config = dict(
    num_hidden_layers=16,
    num_key_value_heads=6,
    hidden_act='geglu',
    rope_theta=10000.0,
    bias='none',
    tie_word_embeddings=True,
    init_std_qkv=0.0215,
    init_std_o=0.00379,
    optimizer='adamw',
    weight_decay=0.19,
    max_grad_norm=0.5,
    max_seq_len=512,
    doc_mask=False,
    train_tokens=328500000,
)
MLP neurons of a small language model. Each row is named by its layer, matrix (down: output weights) and neuron, and shows model dimensions 0-127. Each number is 128 + 24 x the weight over its row's rms, rounded and kept within 0 to 255. Numbers have three digits each. A neuron's up and down rows have the sign that makes its largest values positive.
A block is one neuron, or neurons of one layer that tend to fire together. After each block is what it responds to, as a language model described it from the Wikipedia text at the highest values.

L12.down242:141132124112160127125112127058102148085180087125123090123154124125129140111151116145163157136090122118194092094135128123127131110134123110136178142179129106155164115096145128128149111101158161177134136168097108094138115135101143149154178161111178097152149123145079163154111088097144131129126131149128143181124123153080121169152130139132157106143137149129098128090159126136093188163136
L12.down359:140112162109167145121077115105144143161125158113154167130148134102135116118143138095077150075147151162099105147143152103118135123159160093119161139145132094071094124126134083135104140113142120115101145119150128121123137090085138110111122125110126161200095141135087136101166157143160119132126113135128138089102160118116125159146134132162075136142094135168162172112129130130114114128123
L12.down458:104112117124131168134095133096156112152129108139138148108160140143094137106142136096107069126158136155131089148162106133137089113125125162119153122128148127101149135131158154130102152148135091134125152094103102098120122079107108069111126055114074156120110123099155182142135146138135139097089114125139119154157134109144130123130208135096139077150119141157142134130129150148151163075146
L12.down558:126115095135116163116108087100154129134117134138162116135141112119145096127137120149138115139169165108134145119114138125105122129105131117107101149121075118145168090150134138171149127107153106204164130108142067110164120113129153076118129159111136119111145105107160105130108148168115118160112086149091153167140102085134135168127133164107111128098095144131128135136148132127116108140138
L12.down590:132105120172144126128133075107136090117121131093091108172118117141126111165095073107157188143154097133134106125140176127141140126098114099125074123104096130148161094123137139093162123117165151122129130139123111103120120141144138119108114119114143135126160091092129122121130107118142101101088148152098127098119119124115155144164127156146110092104112153142157154130178090150053073129077
L12.down637:138143113092145104153122100135134128137112118099131125153148117135112161138141137143128129074107155097129143130154148174129136113123109135136169154123138144147103136169157160130146148118108160139125092107151118122096098129129136095169126102144098097112143134119148144086166176109162159149149150138125144175149143071156138170150148153148193053115113105115156110142148096139135099118128
L12.down691:085142159126135128188096107123127131114109105210128131103114097134127124123142107104146165142122122119113123091127127107157107081149140129174132173172134103135145088132142125131166101087117153145129121120130110121151096114102101092125137172147086078119173124144093199120176114142160114096126144144077130093115143138165055149119136107087112150111127063114155136100159141136162144129122
L12.down787:140124150147136115164090127170153107136103123119156163115150143118175140133143125149128156138147161190126142156159117123118140114100113142134087132100133142096164161132117143142159144118105139119101109082103128141119082136133138051169132112135129122131122146098182137096105101122111159116109135150140093143131125135131108132139092091128100087191142152121172122132151123131130131130139
Repeated name continuation

L5.down225:151157133141157109129122149158098170101116151145123118154153149083130125168128092098154116113060098149105155117100122122106140080118165146094141153113140168137163138137081121110131102130124125078160116145127160090082150116128146102137143101135134139120147105114106121135118117132118107105144168113140105130150105110134126106113092119094126146103129103121097130115152116126116110113135
L5.down347:152127133152136142106118142151124141169149118122099082128141160112114135159096079125135136094145111088150101114126116086107146158145130126153128124131108119135130094115129096122153179129085147087107098131124109113107131097134145133100100169122091142121082095132086155126123143122116131146119096133126130139142151101145087132131119153103089128114148113141130151112145122138124184133141
L5.down750:189150155087134108112084094114151138140092174106095151137117174135138113132131197133167133138114154128127122109136126117150160125108125085105154113111162159155138153145123112128157140144144143152144158151137145114153153102106141159108110107144169147088129136099097127166125119201141149133149132138108130109117144172126156147135119110098113104140127117133127132129154129109174121129159
L5.down1017:154120173134169068133144152145129151135110123125138139100139113100136175141136126113115114088135083161093118108152154126136139096117121099127143109136125108158130138151150157118089134135108128163175125154155124115132076139085179105111132181154147112141134114113117120087134122138143128145153150136145105115155119165120144091127087117107136143113109123162123187167139124081112188115118
Article-like word starts

L5.down428:122158132111131142107126115118174132135115161150155157141129120140122097120139079139118171167114139127165119151122117122125120124110173137138136128128118163111181074130120165150112107140119141173113130169133125131086150140156151136108129149177157122122147151125145171178177131131180122114158115178114119111144132083131075082072198089144140131069159119167163146107116158145145145094064
L5.down585:139131104097135109099145101120099119170124117129148103118100108166103119127154105100081144124109166117074136154091129156100144146113127138141114104150131109115144145140151146125130141100124136142118129160113103123111099082084091159156123116112130149114110144185138141145139099160145126125113118154117135103135124135109096145115155125181148130144195125155116121144103124129140108134115
L5.down679:124135190119063142109109130126154134136108144183143134083125145159105153117119112111133135156139118120112148142110131120135111097142123130134123118201178127128146115153158070134132150139128147151102165146095116158156145123129165182124165120153083107108112099097172133114149158137151110134125177132121147104137080096101078138129196122122145125073133128163179128100134094153139122106124
L5.down902:104166113123090106171123124145133153099115165117138137104124116154103155149123121109095090130151127129108137125119088146216104107108141083174138187134126123155138141143130160138115138181133134137120123078147121163152109175178142125115116117141124129131121128123158095121165125113108132132134108145152139082103169107133093126129169096120158114173129102161126139148134143136147126146137
Section breaks and subject pronouns

L7.down428:115137132151130122130144135106120107128128133119088115122116104130140127136127124115130175137112144138128147107140022117124165124139107104129117115114129143094112127097146117128137093104142111117122099109143123127092130112145146000126134126178109135119122135118147104136094153104132127129189110125144101098112130127148148130105000132117125120101192078107142136150117125142119112141106
L7.down650:133136140123144128109162104110100079155127126119092126120123111160132108132109155114152155134142115150159145124143000135143126124133127121143125134124170104110129118089158146119137081111120084130110098116163118150103119119136140015150133158180101115125148137134132118127128130125120143134212120143139116107097141130164132119092028139137100117079160096095137137147132149171109141148107
Stray standalone spaces

L12.down134:118130116092137122099104097123130118130119138100137179143097091138163122169134120150109148093146080129116123105097107130118132172116106097095100127089066145149116108112129138112093122144125093086132126104170110160149083088134128117135085108132139145194156100138140084131164142123139175121118115094088117136135130141149105096178137095095132084144115125088122147108120138121103135134135
L12.down194:120086134102136176153113077121116135125171118157126118088168108146106098145164148115148197187143146135138106132138124060117087112119137156098156127086190113127146091072130112137104117151140115119118081135130121126125123122122136096167145094145136096142125128117110152083102143150149136135115141143104158113156099113130124144117150134135115124112130109069120153113104133102080134147126
L12.down202:134111150143090095190097152123146130155121103117116091117119089140148138126116158117119149163154110134133107167107136172134081126097138106125111111151137121120131156124144123093146132138164129142143163132155137168145147122117125125109150126115130072170125176108121122110097085092120164124170132103134141113133101110138140118078194112108144120122170162126122143118101149133110156122123
L12.down377:131095162151131138159142170082137090117085123156090164143145112138098094119131152142127130184145165126128160129156078127134129102122119124123150138153135154090127094131163115141187138150106139116119119137100166138147093135123120076131143122104137165145102132125143162112084140102142096137116132127146189123151119121108134133123155050141172100125127117112096118118120123133106175157114
L12.down472:149081110157136120119105171098164139146114147089093099157098100102161192102072138096104132154161096138107176122081141157155106128115121095138103161130132109087142156115116130118147121174137113108087135130176147117144081121118123122142116156145147101131137143123142119085147109146136128174113110171134126125140137142105138120117120093139139125158165131138141156143139085126156112178133
L12.down545:135142136127132152118095093129169149123114124113141157112111111114132164101152117108127141084156118125127113110122126117129166092173123106086150082114123122153138149098108131117141072115121134108112167128101139166120114100119109093119137153150151103127181083109157113137136125126126101104131110155117161096176108153106103086180176166135136102155090133082143081117146103099115143151145
L12.down696:079141112161089153146140129122111143129139140113119141164132112100134122140139115070130124185143135125161113125111126115156111149137138125104138161112092131127129122143194126117131149198121135160089089148140132103136142109129099101157143136180127129122146128111109156144152172155143149119175165154111148151129090109107146097114135098134145148104123092136073138184130122159117127148159
L12.down1023:168113137100105104144112158165120141120162112133126184152163121139138135182123117118123085139128101112152130101154143147141124099116152116140136075168151137119115122116100136203137148124119145155109130068123190129150147137132073071150154146113119118166108173114134148134140128166113089147121116126105105119122123145146145066144150138124124125127138133122154142120129177132110083121131
Proper-name and number fragments

L7.down638:158089138128169145113127102156140115112157135114158139119134133166148085087127075116137120104138152118144107104109171158149111094152154145159120134135146133148177131125150172152145141125166124112117161099114129069121128101165132149085136118147130127112117129097105149127058104129108149136141153191134123143150117152143150132163137148131176134153125121124157147176132136156145168113152
L7.down970:124122136096144102113089073112122131129100094140158158136116145168178145118115122144169114108114172152147098129131110123132120128116157126144121198125107104137125119135153156163110136146136109129098116149120099135121156123143109147111105130107130114098117165124114166120124131162126151098134165103076099122121121149126097115163187151136140122142116179136138178128131145142091144160108
Main-verb inflection endings

L12.down119:148097144161089140126109128106145124108129122120107150119170148154131129144102072162166139136102110154120121110135160162152094100093118134136118143128122162149109117146132096143124148179137116138085087096135113131115151133147133076175116143160165143153160120102118120131147093108130130081148166129133079114123136127144073148155171130096121144084101137135106145125138136150130104144153
L12.down151:128151138131118126108127157131110125168119086103129154103119099177110118139117139104100143170142118088144111130120152120177126125140099152127112115140124171115106152143129164132116140169158130130115148135147145142113164137113143036132101124117132140126081129125140115096189114094124126151139117108135098122155120112177146179146147147110102209126112129145179107134138110150122130152162
L12.down173:065153111110179136154121119142125095112127100146135129125127144129162120137140118143162139145157183121088143101108129070137117130135171128129132112103146132117157121160153131086152162092145113167123176128101159149086189140127107126119143100143127090142121157151118121117185147113121164129148100132146154130113131151136102152158127132142139086166126104127121119130102139135099131133122
L12.down277:111108139148123133155117116135100137124133143136150101104130125087115142111188139125059158141136118134092157140101170134156156154162092118070146097111100140126139147140143090119140138130160143093141067136130122130089148125125139152154124106151153122137167122101110159135125112114089133113122163122107174141124164139135138133149139140110135152162105132125108149089089169100117121101075
L12.down391:135151131154125114089129128118111097112101129114161206132120091124131163161102131185154147145104149143151107121135142103124140126150135124165096104161128136138132134155157075136117163128161127116126168117143133098134170086129172104100089115155149135105160170125066182135120126152086099127153133128117121137144129095117133188110154140119136129110124126138103158157145101131130119140171
L12.down504:137143119135136124129152145136152109126138171151140088129108114177112119098137106148101103136133118110108153160155079104086143152106119101121095153132106121101080111161095169139153155140136137160086126133128109135212124152113107071127104098143114166123130101135135124109125140100145139127093129112106068160169116116162103104108180151109162115121128105134122154127130094152122137112116
L12.down508:133109158105128149092133148134125109160113096098152124115112091131074133113091115119111103145095123089129108147070112161146172154130137098140099102134113098124134122123129136120144150136120131148113120143175127150148138167131102123121140145162087151145106171165086089130148171143133129111126114129149126096124110118166129118135148120130128144110140127152135153142145108139093145122096
L12.down741:087134169145107119116091119119129146101170156148107127106121119160064150132189142132128112146136114143139110131100124163097130116077136110117135138144132176077102108153165118149148143100120118156119103153091154119107155093129159130092156132125150121097129067117175135132134145135145126143115101138095146141163137152167141128124136139104117167133150156130122121161074094106163137127131
Determiner and possessive tokens

L7.down402:141145126117139185113101115120149093092080137158098100108149150144127111120122128145106123086176085135143194155085131140097143143102109111130123123113124115127123122166159118157109090129078139119131090103082137115136124108171168087148152099093157146131107108130145156123120128125106106103142114146147094180133125151162088130100134128096115131138148109102109096118088134118137135133133
L7.down963:078174133142136125124118118104117171106119086130117120119162124169109111164138140131100137123118137115124149142107110164122139123118100126121115153143169103103099123134161131151118109119133143126099136125129167093113105114144148130161156149076113133142126108155127123158131152131076139126131156103157146157127108117105134114146096095137158173111162154118109119134139171165106125138129
Mid-word fragments, years

L5.down795:138156104146118158121156191146203141128132138128158100171113119089120146162105148089116133093131149098123138127115131120133086139099166121134105117151121122144091110121133117146109133109140108153143091111122104142118135161143129100166072153099134104152145181140132075121105138114112130124135154106108122122119132149114143108135104126137129165129132090172098111084090150132111109125118
L5.down823:161076092119124168155139120125104173155135142129112105124155134125115110135122079129125149154112131139149110085115122116128085079141131118125156129104123190177096133109163170123147120132119117158115126143091131114147116154176107040128161129165129139134092106119125131148180101105119124065139138143152130100120145151104121112106082172128140123153092146118089123111155142106140134138149
L5.down898:127135135137118103129138155165107140138106151108145102154123127159104121111077143094113152154141183128122108135134122149159118149146109100124102143126125140115139154160101124145129152157112127095074153127117130124132109133112156076109129091094106141123106145119089114137138163133111151110130071111145115132179149116159126132081130117137148160100130126139133090107144087130119115118102
L5.down994:113149147111150089131136141130148116114118175074141130156116113122171167139115144120083129122098137138104099145123152127118094180137165174145101098138121113127124123098122131144130101146132146136091084157116114114115117191156184057106142157105116128149134140123154109106112145147089108124106131135073139132110105190096144130131128176125139147139156187105105145149132088105127151105121
Opening fragment of split names

L7.down177:134136147106128125120143122116144124128106142129110162153123134145091145146111124125168149136145126131135138135105111106116114123086138120110115158102154141138143091147114104188109135157104139114134100144155110073108133129146135122125091149128119103153092118118120152095119105140137125142149157148166155128134073142115118108101101087116075146105154127160148119118166133091148133122099
L7.down593:103121121152163088118131085131157111114116123166146142137090116128131092123124125114145132125141153140157159160164149150090142138125127166097129181140140142136124115130138101097129141108168126101145115114130136098110123156136169164101104152116143127126119109084099116114131138148168143103148167106117115137167132127113113122162115113155104155192123089176167142103127130116101138138168
Final name-piece subword

L12.down94:117151110152161085146146089117119142126121122082138121117137122136161120099130145106089147142122117164162109112071106107127113165106090138121145120147148118118101165118134153195131131110108152135130123114095113131150113099173120142147131170098135115143109107143124138165132124149114182154152137148148115159122136104106121115098113146123071108149157147148133087159159129066119130170140
L12.down131:101151147136124131106111081118130161051116141156158126107088102127141134085147130170088127091089150156083083112080176113118118150080130145120109115111131095099161144142130166141132163141133088152181144098119091084130116135106153104097127126152105160126161144135121128134111133097136181147095180147123095146086120169139092146128136153096110130123183145130106103120143153112124169118130
L12.down245:156115141113160126120141120123107173106144139114111117134142132152105112129140121105146101145115116158133088160087090099138171129153072129106089078114122097111119100117142113135142147111157072120143128124131145122119087130084143114213152087110143162120088132135101109135082111124145100135108153140090141139104164168152132125147146130125088136143116152135137133105076091137138112080123
L12.down631:173141157149101113144121132077173130116076135148112138145117163099141141078106131129115136129159168156160123157123081093100122138118145094124098073135145130142127132172129143183178135109134139144115091123069117086117119101122139186160150095164160097103133105112101137094111142130134116089097136146155129083163088128138126144130100129112175164122131095094128098120094140134137139139146
L12.down690:165104131118139132122131132143167149134129132132136110122147122128091133106150132078098168118119103164100171099153126121157107123146117127099130096079118115153122115113122137119125113127141102103159139159132117158129148101124121111097124125155113107153117135147110143175143135117112105078129157134102155146099138139139120165139139155141184105134121087124103129096105147156141133157113
L12.down948:086107146161120138149141135084137126147146158115121147115150091142137110119141134078104101120139101162121118128175106176130146139100136142136063111123106116172146157125102148092182122121133111096176120102127144120122135114143157149145081171153136129129132123103135189139104137091185143141118111133121137164099139158152144122120097139094144166104113154117170124099134110059158138125120
L12.down991:114098082138150091155177135156122111118110174084098171115152149115118128129126169138149111126150124117109150086149136126149146123125129134079115102133122115150131130130139104138109139107084154097136108118106163134154109131197167140130133136118137101097118145124178110117126157183151119140126144107095087113100159115136096106115120155178093117152093119138152124102111084081165127149110
L12.down1010:106128174117109132132107129149115139072115123137124152125114106102146131167090146113129080156103113164088079144056129119149158115134102131119125140167163111133138159150159095152133118138117173120158087123117135138155162157154104140119178179143088124117168113068140119162091138100131107110165059096107082139145107122142115110138078105129086084150140134099130128067124129136149110134167
The "an" token

L5.down201:128125122174131094119101139119076111120091121111137146128099141127114165136136181108137113154124149132155125126145115203136147112063117133135134141154120140121113086125154130124132127149114154135119143152173128145126137176135094147137138154150131177122103103159155090133148102080124126134160096111151172103143122139122132144103083153113127154078158118105135167110124166132101147122116
L5.down589:114167159107103123105112142157124105113106140152114159121129077120126126128166147120096117165119110139091149125113119160123101120105096129076118101148133130174153109093136088124149118147114125139154141113119150096157065154141094196129117136148136129130111172144148090100163135122136134127141141147110137113113091145086113162162127143125113130120101151111126080119146137105135087134103
L5.down600:130161148124115096120155110097148135146080186137143141164124096177134123131104143157134127129150171127111128092162121151164162115112148151090118155090148136124151163127148113102108088132112164146147104099125102137135091161162102076129146090105117118134129151100118094123085123169115156124099101132116125108134132092107138078137123124138147121138140123169123077199157111118137125062103
L5.down718:137138107132114152152122136158170160151095144147111136161170111092108108132109134107126137119108118084158113074114149180138115173120164105132100127111150095178165114114131139076105142116146098142107129164165144091093080105133122197138144121143175124089122126136115126128092107115116103097116114160109109121106089136112103103135149156138101142098080106131157154144149121120148103130079
Plural suffix completions

L12.down56:147133077113123107145136138093146078127126128197131092095158136124145163133126157141142125118123107102166156158118119124122099149111163147108134109128108103088098092162169125157158075107135148155130112186157110131108124129130140100129116147113120099124092099176123135151125122108158129103158123162099114169127140159116167150098122104108101143125174156089127139101142171148065095125153
L12.down73:128129131120120150149129103100136133125120140148150115106089177132132111102153138125166126129119107157131136155135116107129145087127155127174123129099126134124121125135151146155156099142120132149149132125148097153135104144115134130152121121104139137148069111121115147106116166173114142104144128132130118106096157145057164126151096114136130150133175156128136109151125105107135116121173
L12.down144:135117132137149135112099081161150120102126176104104115118132107096159148141190163148173114113104129176096113104113122103108143157101090116059154136100155158120105110100127164124136114138090126094118137092142095093172081093181091135141131097114140152123118099130172142154184080168122146137094120152163135128070126150083124135132082162135121102117167149133114144155112122139115133106099
L12.down432:151121102125113114113134094106102119154175094112166126192154126099139125144115166139142140118120092123124140145124183112103110096085166111145181131153126119141119129107174112120154204126128113132132110123130112116118152084128072130091151096125103123118106171099122094135146178114139136138129155115110131148126193118135132098090086123099109101168154134116100151147151111141106153129125
L12.down687:117080143178171112150119098168119133124148133115130132114102144137147102151128114104160134127127101150148120138134149122140100117102139133113139120114117114124146124160165134131175115139107128150117094134144116128157106139093116142165102121154153108089149098110114126090113124168127128164110107117144128154149108098123180129159074151142087157155131085149133155178145080129115155115149
L12.down718:131105154139111136185145136091119176134119114113151147143116140105144162133120138102106122154173137130098082156143161077118086136169163134117085104162112101190088123132088148149104134143132156148087112112143078178166156103147108118154142197135118116121108106134093128123125117088110135095104143149090132121109134128170145196116160119131129102085168131128067115127127110136165124133164
L12.down738:155147145125118152082119091125139115102128125106122134140143107136135092099111151123126122133121113151140112100113138132135173156133132127126168159146175109082101108118118151161108119157127126151150137112124122128096169160121120113122148096078116141117130178122137139134118153096116163134143143101155111115124114139125140146097161166151126134096113144145137106103151107119133158112130
L12.down835:168109096074114116150096102069180123135128082149141161130140158117145148149108135133123100113148116184118136153158127141134139157148160113107117122148164142132151109120120158143125086135114135150116144154107111078134104104126132148117154123138127116109123108100106127087092091161150125156089121153161072097123084155176107138113103139089212164135122151122137146168119153139154134135121
Counted noun endings

L12.down76:122165119123084138139128121156137138125132132112144174167169131136126156129100141124119106100112134150130104149127121147112099153123122125136102122130163075128129124121131118135145157092096092095101129112149118132146185111165128130114112146187121125136133135137158124087150149099129152100101132098122105100139149065152140104101176154142089137119127117132128156153112104084087148138126
L12.down171:075114144099156079064153088160090143103157123129131157142105126130134157124158139130089103180138064116152119102138079128160072073127123111130133162107139115145100133151081124112137130131128105109127143118128127131122096144145100080175152133162119114089109094178122122102120112133124100122121114126111162100160151114132141091137085086168162167104143108115123087145106123132111150093132
L12.down316:146104119123156129131104139135129145119113133105169090120112110140108099100088135122096115116169157112156110132141124133130156136091087097165118140154153164057110145112124135121140117098118091155119121110117131123119166114129122134143141139154141089086105082111138179148149085130132148137145118171085127145145137143117141132144232128133146171131089128128134116108117122143143096100099
L12.down346:122123177172170148135136120121068124162119156163094123163143123130140084081128129104131162107117157121135145112125136098121123143099154150124139106144177155136127100143136111104128114119130148161158164114130099087133112131101086111124172119124138136120128100137156137052162121143125160141122104142121135142148052088125095150146112146150116154154122151100146118133120095124189155144127
L12.down497:084128144119138130123139139129124113115116139122135125128166143107131111119123130147146136119141118138121155138146137172131146127127217156117126169151115123120131110148111111134140129153126092161116082162141147164130127152171159105146076131103152166114147123110113112124121139144176153146110103123105132081085109125142129120115159128129078057060126122160128128126168065117090149099123
L12.down511:146124140106126140095164111107147142119106072145140135142139149128141120114157085109108086156124155114119139138154079142118121131112138114138123160171143155119106086131116103142138149148109073102108136124112135117130157070133184164145110159115137111133100101127111092137139174126109135129138088123128142143142112131115121165093166156135129183119123118180152165117122114111141196146108
L12.down605:125136190142145093148131112119134157082128159151131153125160131125097098105124138150123087115115166160106114106169101134139139129056151080162139138120169142105121099110118110096079108129133126145138112073142129122137133141138143147145114133113079158096101144116091163128079136140113161107123146141135069156089122100157153122142090104137150093174095087150148146126119136156068126079111
L12.down734:133148092113167111128110138083153136144139102104137138129123123105139162154153149090120130140177116124138113147111139166143134111157108139092132146129173110143119121177126131155148118162092116145121121105125116161135152101123129170128131114091136115129120131115104095129130133114039116142122118111172127140110139122172119150160148142159163107160118148118116137116120118119089112123117
Surname-final word pieces

L5.down112:111156131091087115100105122126142119145127126107110150134096147156119111113128096148134114125134138194173093143169131155120170118138094132106120157114134154144180137129113143113153144114116107126144134087143149107113089048135147133110112132122173090130128147079125127083101142125139127117070127164089177112172135124117092139091143125143108139132140110107172121181118079158112105150091
L5.down257:128135115162133132118115089124170161114101091111145149126159143134128134109133122196152130125138129144090116158167149133120151103145155124100109133114116140100163110072101095106132119149098152164145144125145148125145117119118147087129144128108085130129122119106119115132125114136120159112124147163108147118121150152110086133103161087093134142134158125123113107116125101109121115170163
L5.down681:136146157166178120161138077117137096109107117146115158088111099112128108107139112117095139138147075158160137138126083118126092106140115116116141133118147124103128152166125140163149101115109142124115143105154129128101150160096131114134178155141135138115126120133120116096101125132143151119152143147146157129124148143140151103103104156148127150136137109142152126130127114144101164128132
L5.down693:124134147139147124134153133130077141124137122139131126130135132102129096111133121112095093109159116141125135121150108155112095125115107131086091154175136139112109141109095132110146125173154146143124166124123129144157088139098096094173133169082128118141130126101116136108151115112159156170109143137097153143146149129136132133154059129089129160142133147121115114119110113106076127143183
Word-initial "man" piece

L7.down196:113109119146126129169097123134096119135150152110138113111131156105132133077118149120141143089127130110108144152108107155116135123144145109092171154094120110136110120120108152157104140155094148156112091131147103147125109155112120075116115071149146108111120074106144099123116123148074125136094169141136114087148157144140130113132149136170141116139172099107148142115134128075131147129135
L7.down682:105117101144096113127130151133124100130162115127137092164080162137121141116087152105141147112133088119101133146127166109110110137141118144083127151112150152139100129107113166132119136135117143113099123083135146125154127153132154161141156098136124131117123112124136124114150152126135170167099149114148166117119135107145121096195155114132124159129080145132146126140165142108094146156151
Word-initial R/Ro/Bro fragments

L5.down11:157145146134141148165172154118114118122115111144136171119118094137148118154115150131134128104084091109145102146141138133133125135131164144140126110153134153118119200106122155147145119162155132136134109135164138144122156116172129071108146111141118127120096137137167117151119073115124161130125110135140103128122105092107110114149184122092097180120128143134142154135123136117120135123111
L5.down12:107127115078140136161135119093128122074143128136154168110120078131110133145129106136109117141117123104150116123147109175134130142126129145136149144153163116119127108100133130133140142160079174077151140130121161095135153104126148129153111142133120063081163163089174130135118116125155138150124178121123134135129132102195105145151132111157104127153114135099121104161135113131106153143131
L5.down47:119188102175149116116096130121129127126113132150117170148151124130115120089100137138122128132160113146109102118143100162126141124135146153104101110142102157135113153100109107130173083141108090127127093166162108084150107144094106126135122137103168145145155095126114141108173072165141109150110128097120170094125110117130151106117143093117109136181109101126124139132167115134099108134139
L5.down1002:153118147113104127137100169139105104133143133134104158144134135143100081167094115129123116138180108129092099147127133139158096108130104136107139156139124130099098128129085166137142132130102131135113106130147095123164156122095131122134072132172108140121148158113160073109131146145158123151110115193136136150126132066144102121119110162178157116109154128160142157094154100127098161121068
Object determiner after verbs

L12.down34:101175095101085126138105088124112121183099156098150132112145116096124096149114106125117121149115104089102140163127153089169118097138105165124157164142163123127114128087171114112140142111102111128119138148088129162161123161182126165134124082115103139100099143179160140190129146070129162118133130162134148130110172083076150151165128123141143157109125115088118106095141186142115153145182
L12.down148:140137129188142108156137138132085142141098125141135097112123188126135158091155157113145129144136150112099112114108095166149129145084073063116118134109107138117106114126132104119169105139089107140134131150145156121115115137165154148131182096141129153135115124136117140121118116076141168145151124115126140106104147143123148104112121137071101178137137090139126078139155128187144103118130
L12.down175:109161127112149129127186143139125128132116104087117110126153118119152140111119119100160115096116108113095089153167118179126140133092118135129132116116142131159102142169118148147097137176137135108142083101121138104111105104126111112126156175127115132155151115089126115111108099139140119135115161193126133148113141137128154089118112123130100113164094129144133170126160136130129136130146
L12.down181:139131124139138147154159177133079142134142163130146113130113107111132099121128195141158143080178119068100109128110147110155107131171186097171162118098130120153115130147135149103147123144113165116137100117133154118136111144172121124136140141173146101107129117142139160110134154101136059093089140116117126147130082130080148104111117110064116113193142112167097141114128124119128135108132
L12.down296:124127110104143134115123134100147139184109132162107105107152118133198093075143090134116132112096135101155117127101125127142141137095109130119101174112103154122137144110135154138169135083121138129097135131173113129155131141104080090087117089156109138057150123106146111106149092120103154071102162113195105098104120111142136117160131125116156107116094156136129137137106132103113150097097
L12.down376:088173143129145119057196157146149181158153151154136104135144122187106102121117075110092134124140124083105144109111132114159139090128114091123128128188114143148117134101157136133103127103148137118133155156131125135082102130148142041095118147149138139121134137143097158115181122099161112136181107080139123104163122155123138125089148120145147168145141154140112096081172128158124138149122
L12.down443:113120116112173182138098157119117125132114146147139160121146113138105139143141135148155161120083116124113163132119108123103148068149142153135175132132141117134124162141197126117157129119134068180113069102121142139085102144100122130098113139131097113172122128120121131160140107086143187092089174139098164108128121114114131159140121171127125144106083089147169144127140148155084188133115
L12.down842:116114114141118132082154128176071139080134138154119108118149124142106117098127150131167084131107145138133108113122146153110111136140117133141165139173156105150101139086137098126157102114171141167144103104135178138133134114135130161130114116147103134116166134084132127139102107188139153125142081112132180144128107123109113157153131131118128107127103122127125122105118101127153119138122
Verb stem completion

L7.down480:066152093113131091141101142086163114080135084124137112130134120118128068110126138147135124147129170126125097178096156097116105121142194135158113082149111111122105122112128118140115101131144131181126164129122145122118148126128145127133138139131122108156116165139147141104129123113169151118143146138130103102131151126141107146119154160135139140155149150123118108158156146126127140146120
L7.down613:174170099089148141122113148104135097119100150095158122098163159138149133112108135147146155122131130145105136129138134148131113128142191130126120133134146120116128144132118104135146148116151152143153129131120152126152138126127136157180122128164099103164151130132123108113163084100145134089100148134092095113151198129146129103140134121130125103107140117151116120105138124143151129121143
Possessive pronouns, mostly feminine